Weights of a small GPT-style language model, trained from scratch on English Wikipedia.
Size: width 576, MLP 2304 tanh GELU, vocabulary 8192, 65.3M parameters.
Architecture: rotary positions, untied embeddings.
MLP neurons of a small language model. Each row is named by its layer, matrix (up: input weights) and neuron, and shows model dimensions 32-127. Each number is 128 + 24 x the weight over its row's rms, rounded and kept within 0 to 255. Numbers have three digits each.
After each neuron's rows, "fires on" lists the tokens most often at its 100 highest values on Wikipedia text that the model never trained on. A number after a token or word is its count.

L4.up1285:090107120150109138137106142111160117113139114154150140119114120132110109123103135149135084144129128139150093104135139126081103137096086123122128133119161154121087125141121080133105145137126152135136150163111091150126145136148127112165109149093120156151150156128163144128097132146183106105
fires on: "." 22, "-" 19, " &" 7, "o" 6, "T" 5

L4.up2274:130136134143141144135105140173138086114112151111129110103134152136153093119091103143110159103138149144114141160127108119104113128105106131134126136161087100121112122138112123119118128098090133109084133150167106131130197141099179132172121094199167147179113099128149144150114101138100145146
fires on: "," 17, " received" 14, " to" 14, " of" 11, " during" 6, " in" 5

L8.up1931:167127094112118138135129146138122152142114094130130133112098117118116143132124100165080108105151096126129144098113090154126142157136062132117131162151132126119077164126123100093153140126104102146125156128089118170173159090108133102141142120096108179111127118130149131109099144141132127108
fires on: " by" 35, " in" 17, " of" 10, " -" 10, " from" 6, " super" 4

L8.up1810:142093129156127162160122119148155163156142074116105126128104158146206109113127158133141123162155091137154096126123183118145170118141084140111111075118118126152094126118146129148093082089158130152128110113116108093112145123137124108159135155158143136102120127132130158118112121106144120112
fires on: "," 56, " |" 13, " cu" 5, " ste" 4

L8.up1836:113135173147164135118151086115179135088162144140077106123146106123194133095139164132127127140125104103076166103145155173122149145129090109126115129147140113145102148116110136124102119099124150130125159105132098088147158137143117110123115144168147120084149134103113162115155133166116111132
fires on: "=" 74, " |" 12

L8.up714:156141127109152121111103132166153142156092085159143115124157141118115152142136147134146163155108162117151132083114127101094153124108120154095163114087137136165109097125146160073128158135116119137146106125116150152125134149149130150095116091104106167141104091101127138116129162106173133158
fires on: "," 26, "s" 10, " its" 7, " to" 5, " close" 4

L4.up2255:131121111160096117163096146119113133148161162196179149130150126121127084112159097154104159111112111115139127139107139152127121114104140169110122098127148112153109123093111140126151112109146097148128117114117144132106131117187086168136118148124101131129114138162162115138143104179097103106
fires on: "ric" 12, "on" 11, " including" 10, "ly" 7, " first" 6, "men" 5

L8.up2240:143124144206132105125096098142107139115169119092134107166131153178105134087136126143136099160128131079139135126122111117125116131108123126188146139139117151080121131155151159137090092146090104154121115155126219139135102108130129175141129140113132164117153114145142110132135129129113134093
fires on: "," 68

L8.up43:109125109119159146081142106142142122099143142075111128136102151060094109129146135108118128122138122130179131141117100094131123101131116099083133124114140161099140138091115131127094132100122130130124142140116116133087121122123093127108108142132110130133157149153142114114111128163148088070
fires on: " the" 29, "," 22, " |" 13

L4.up2237:129083152110180157085142124124136129097127080119121126154167133125129147133092127110129143143123117095123113110100131145157145175101160158140151113088178172148092115131078113149122161086123113158117160094089129168101156086107138134178140121133181138116126130126120124093121143106161136126
fires on: "s" 44, "era" 7, " for" 5, "i" 4

L8.up957:156101173089137115110164079152116127180182149152084133122139151106082123121131099144120109131146119114167085140109078112108157146125116120142154113111153114127113091120115147109126130129122170113116133147086122140125159035138133112145149087119106161111093098175142144110151113121139123109
fires on: " Ca" 20, "." 19, " in" 16, " |" 7, "eri" 5, " a" 4

L8.up313:112099054140145145125118120140118090158081113132091136146124122116140124170123133166112143143115161109144145085109126123132123101114100088097092143109181108065082092165085107148105144094152153147134128148126136159147127109089149068141100144151092132115092192130127140140123154106160095157
fires on: "-" 29, " and" 15, "." 7, "k" 6, " Fort" 5

L4.up1848:139134112167118135117118115140130107090146149100084158162150122109137096151107125133122131116160147120107156135116146131112145101103092127124136153158126117147111141133089133135107123107104109124124153110103107138158146127097180176162084120117145157175078100127124148108077144123129129148
fires on: " |" 29, " to" 26, "," 18, " in" 13, " at" 6

L4.up2139:063108141132096112151094123133092109108134182131134174104153152148108121184155122120089103120118120145108149063135119154126127093154143160143132147148140130142124152098115151095094109088187190122149138113129070124183113167107121172096096137113126115142119141126107100145128111110133165094
fires on: "-" 45, ":" 5

L8.up1078:149131122158163110144158138134112165114136109146131097156120111121166117106102117187153111168141129137189137156140138098137109137145107159140095132095141131106131131120105100054080091092100123117084133110147116109134165148139081167107196151125146136142105153143094159126124162116143127114
fires on: ")" 40, "," 24, " and" 9, " that" 9, " which" 5

L4.up237:149107127115167180136160126157117127118147121127124170139139098096100118101139159181160130154095125113167102156126103138107161100097100118112101131114128154105170111147129136090094114135085123126123150118149119140125142094124114166092103090197133133163122136163134092083122148151123130115
fires on: ")" 29, " |" 23, "." 22, "\n" 16, "|" 7

L4.up1937:091151120094095138124106172124158153127130115120104166102147170113113118133128125109121123135125108115117131078145145146082112125095105128145140089123145111139079143129099137127103099105141138118137134139128147119173149126142151116149152121150127147158160133107139128093130166162160081127
fires on: " from" 23, ":" 17, " &" 12, " to" 10, " on" 9, " of" 7

L4.up1236:129159153129144141124058115128143116138133149130160109203107147147125135105153127125118128135158114074132134128147113100126120094131106116121122114154104139143123169132115112118120106089119118153119103123122175149103096145121091145159105095134176187146141114120142114121088127111144168086
fires on: " to" 32, " and" 10, " the" 10, "\n\n" 8, " Inn" 7, "," 4

L4.up2046:107133168140153152113144105143145130125150153101140136143156090097117064149124134168115115115124115092143119168134104125093147133106110118157164117143123164092108132147124111153123112047101123121110163105114153136111143091117142142175086127149157128148117103135094132099108146130100143122
fires on: " |" 34, ":" 9, ";" 9, " of" 8, " to" 7, " against" 6

L4.up1639:122128103184134088144107119123116124101094071109116100154116150129145146162084120117131109132137078105134117156099149144098168167105106092141127115155113126120102101129130113157122109123081126141158140125127137115150132135154140127135092158102139127124105124112112122144159169108104136096
fires on: ":" 41, "°" 14, "′" 10, "aged" 7, " km" 6, "–" 5

L8.up1338:115141125119104138108115101094107145132144165176121124102126102115114119163098134180139124121134153157158119156112127132096122129135101152118119138119126112132137156105126157144126107128169131089139158135049104120152153109137120137129158164158122127106163147181206148120083134120148127122
fires on: "." 34, ";" 7, " |" 6, " o" 5, " m" 4, " sp" 4

L4.up1795:134176147135163143129078140167120125130130144095126081102132104091140126167079087116120119122123120123079118119159131158140133123167102145142118147082109110143138127100087128156150111178135141092155118123109105105122149118112101153142100186106098125150099189119134156118114130101119122119
fires on: " e" 26, " pro" 12, " first" 8, " or" 6, "West" 5, " where" 5

L8.up2057:104076140139141127102093089122111161109102118091134113133082111109094109121148128143128071120150111160131162108124131144152128133114140146164143145137114123150143137135096142120156113098136209165153145135111104139108103157130124141078131119136090118132147105133128120122120157129119159125
fires on: " |" 24, " and" 16, "|" 12, "ed" 7, "-" 7, " encourag" 6

L8.up2258:151121112122132132135110141135091108141145135103129064164103115100100144153127127118110147109137144182159125094144103096123090105126140084116084117114150087134155078122154139135136113138098106089132121124148090096127086101091178114114116154117106117119079132108103139119192142116126115127
fires on: "," 16, " an" 15, " form" 10, " Val" 5, " Pas" 5

L4.up38:151137116137163138133128147139116135100111156139115147156095158151098078108152114133073137116149125105140112134113125142127146173084093122122111115117125155146055147138083128109127123108104101119125170145137127108165167113135157107154112093161154128126171160120081158128107121121115122146
fires on: " of" 25, " in" 25, " on" 20, " for" 8, "ss" 5

L4.up405:114121135120114147172138115143128170155127121155146135100148122131136070137099123160118102130126136165134119150092103098148145173081101135096145160126111148115115105131117109141117154099095131153086145114134111111129150069165121177139137102151119164086067106194126120091130158155116122080
fires on: ")" 49, "$" 12, " of" 8, "]" 5, " and" 5, " the" 4

L4.up1228:146147121137113170151120097152133143129132123097126136105104096137111143097132144165162121129138105129133085150182057180113108129108075136095101163120121092143138130137139140134129121133109104112138125141102151169124143087086160149142134142082102133156163127159136146137127162145105157174
fires on: "|" 29, " =" 23, "\"" 8, ")" 7, "67" 6, " |" 5

L8.up1230:139110141125127162133129138184127187153115117141142111141179146137129088086109112134125119125140136079113089118145115147126122110081089138097138127113106152130083096088099143097128157108087136148099175117133158110113132141123143161105111092160156164139092117136167158131115126148074117156
fires on: "." 50, "," 23, "\n\n" 21

L8.up1573:135110146166130114134136106140119152106133122125154109140155125087133137113129114098077143116134096139122133097102118153120130146060106106104173148145135125134119104100071111117124179123110153147106131135134135146112122106124138155126121111124165135150114130120108135124134116130134142102
fires on: "=" 27, " its" 9, " of" 9, " with" 9

L4.up833:100105175150175119142096146135117168127126132122160140121136128119112101127119130141123109125147153135102134159131137149117147119080135171119132156137079130140102122123110097114148147165114086139115141153125136166124191125171183124157180106132174091120126111155141146162086090138099124135
fires on: " |" 35, "=" 16, ";" 11, ":" 5

L4.up1880:163132138144152200159111166159122120098090141123153145134102120132118101099121161159157086132130073135104101146134162138144105129114118119129120146079096108105134178142159103130156122110109082112092139132099112149157108131108171138135180141133124125123146116127117134139099144097115142141
fires on: " =" 53, " |" 13, " is" 12, "=" 10

L8.up1947:169169171133129114130102137138186155103130175094138118145205137121140114075126093134111118104083134104099159147108144169146118133102136143123116122120114106144102088092111116151119184148130135103096143147097122128150161131103116144146137094160114120132120128122109111111118151134146092139
fires on: "=" 23, "19" 18, "On" 6, " On" 6, " its" 5

L8.up536:100122179150121136130111129140142160090143128159094123090108118133090108113142139110113087113160158128097171112119134130110151122143125110154123137098120106099079102145139140101081168133129155174100147142125139141130123120182093158160105124184108113130089147140153125078138124109141130138
fires on: " an" 46, "0" 13, " no" 5, " with" 4

L8.up987:124095131119159114126124161134103114106141139138143125092111142096113152144125145132137126165087119125113140187090131144129141144134136151115108107091135118119172137159129142143130115163127092125091175106105114113129153172108138155124120110145107148111080117161165107156115129125137162129
fires on: "\n" 52, " where" 10, "," 7, "." 6, " |" 5

L8.up475:163149156124135179152109096065176182145092137138084132095152096150169103143142136163146127143149131116123117070114183164091144147101124072129178165116109115126124157144168145115136128129117112160116138073137144106177106096136135135152120084170110155104132103140132147128091146129118135136
fires on: " |" 25, " ch" 11, " to" 8, " n" 8, " of" 7, " l" 5

L8.up2076:181082121111089141116152106168117139095141127093117108121106127140149089100116118133143109141159104124161135167135144126118102104119119150096120149094184138104096132146115128109105121109122152114133120157110132180122170124128116114118104146100139139156117109107082114096127130120140129087
fires on: "," 39, " and" 21, ";" 16, " of" 9

L4.up1986:110143091157127141128146108134165158146094107110126122134126087107144147098099101212147102149152171075149148104123136125093153098122089162114112133135141093141089110131080148119074090114099153148130129161143089117146181124117116144127108099127130133151089158112120155080143136125102136124
fires on: "," 38, " and" 29, " of" 19, " at" 7

L4.up569:131134116167117110102083149099099157127118099102110127168114148113096160119088146124141104169171140117095119107093115180135164136131114114080105099120137118158103119155094106129154107113118103117147168134110149130168112122135146140121149134161160146157147142110111110098166135130094093121
fires on: " to" 27, " of" 9, " ranked" 6, " beat" 5, "ed" 5

L4.up388:125084138119118145154133138160104146104142150107160148141158129107086085081131118121118095112083120149153144097180161082090123122082097157107111132124110138165154124135148108112144147132074098143095164097159104135113164075134153133097145117165165130122085106152141133099103161107111148139
fires on: "," 44, " $" 7, ")" 7, "\n\n" 7, "$" 6

L8.up1906:115165189117115096117100155139101103146156124130131130090108163117137136155087107155118101116099133134142144140112082140133124163110131135125115164124140161161114113104093147135114066149123106131118151128097113128167236107181125133129125129125137139136111120158154143136128106132121157137
fires on: "\"" 35, " |" 22, "." 8, ";" 6, "/" 6, " him" 5

L4.up1344:144096119133140151139102104118159128074124129106096143143125119113118129121096103140119114133124109132114093140092159132078167126080133119125149143109134155147113131113091076125147073136104137160148151105112122140127144105127106140119112102168127147137133093116129139129105153158131133161
fires on: " continued" 15, "s" 10, " also" 9, " for" 9, " allow" 7, "ed" 7

L4.up684:127121126143097123100113131150137110120098152113095151117081130115143098115133111159139099104145122105130107125105136140105122154107060138118163136136113108186101120128141157104138072128068129125094135135129111130117122114133150130173127127148149154164138100111130160128090153132125141115
fires on: " |" 21, "," 20, " 17" 7, " and" 6

L4.up1908:138123129185154164157069167129132144148113128114149125119134130128135111120140151139119137145101104134117100083144125143143129112092080126113116104098127129109132175111129122136138103127088128110072149126097129135133107125149146124129147138129114143139145126111157164081101157143146135147
fires on: " |" 56, " January" 14, "=" 14, " August" 5, " a" 4, " April" 4

L4.up2078:137139135083148138126096156133113125145138169138087134097102133137161122097113139122141101129111145149079169106154109099111114136127131146106107099083090093145139114152127124137134145105119103129115187106145144119115130113134123147140162111155151112141178121164098170069181132131109068108
fires on: ":" 14, " then" 11, "ed" 8, "o" 6, " to" 6, " all" 6

L8.up1869:137163137171119155138121133142156153111116097143117142155125140115116087154134144139150099101133162085163116107099107105096101146156105124105195135110116170085109139122137156141108122119150147134123143066097094093134170128146125133132109159165052132107192166166125157133121085145145112061
fires on: " most" 17, " more" 10, " be" 10, "ate" 8, " |" 8, "t" 7

L4.up1618:122123096160139103143112166102121150109123111122121164158132143138147107136117141121128107145164080122112102140129135149129125144125096131114142116099097083093061126134133133122093119119147123103110140134124126108131118115095173127071092174159144151129123123120120097098108171143070110100
fires on: "°" 35, "′" 22, ":" 13, " ±" 6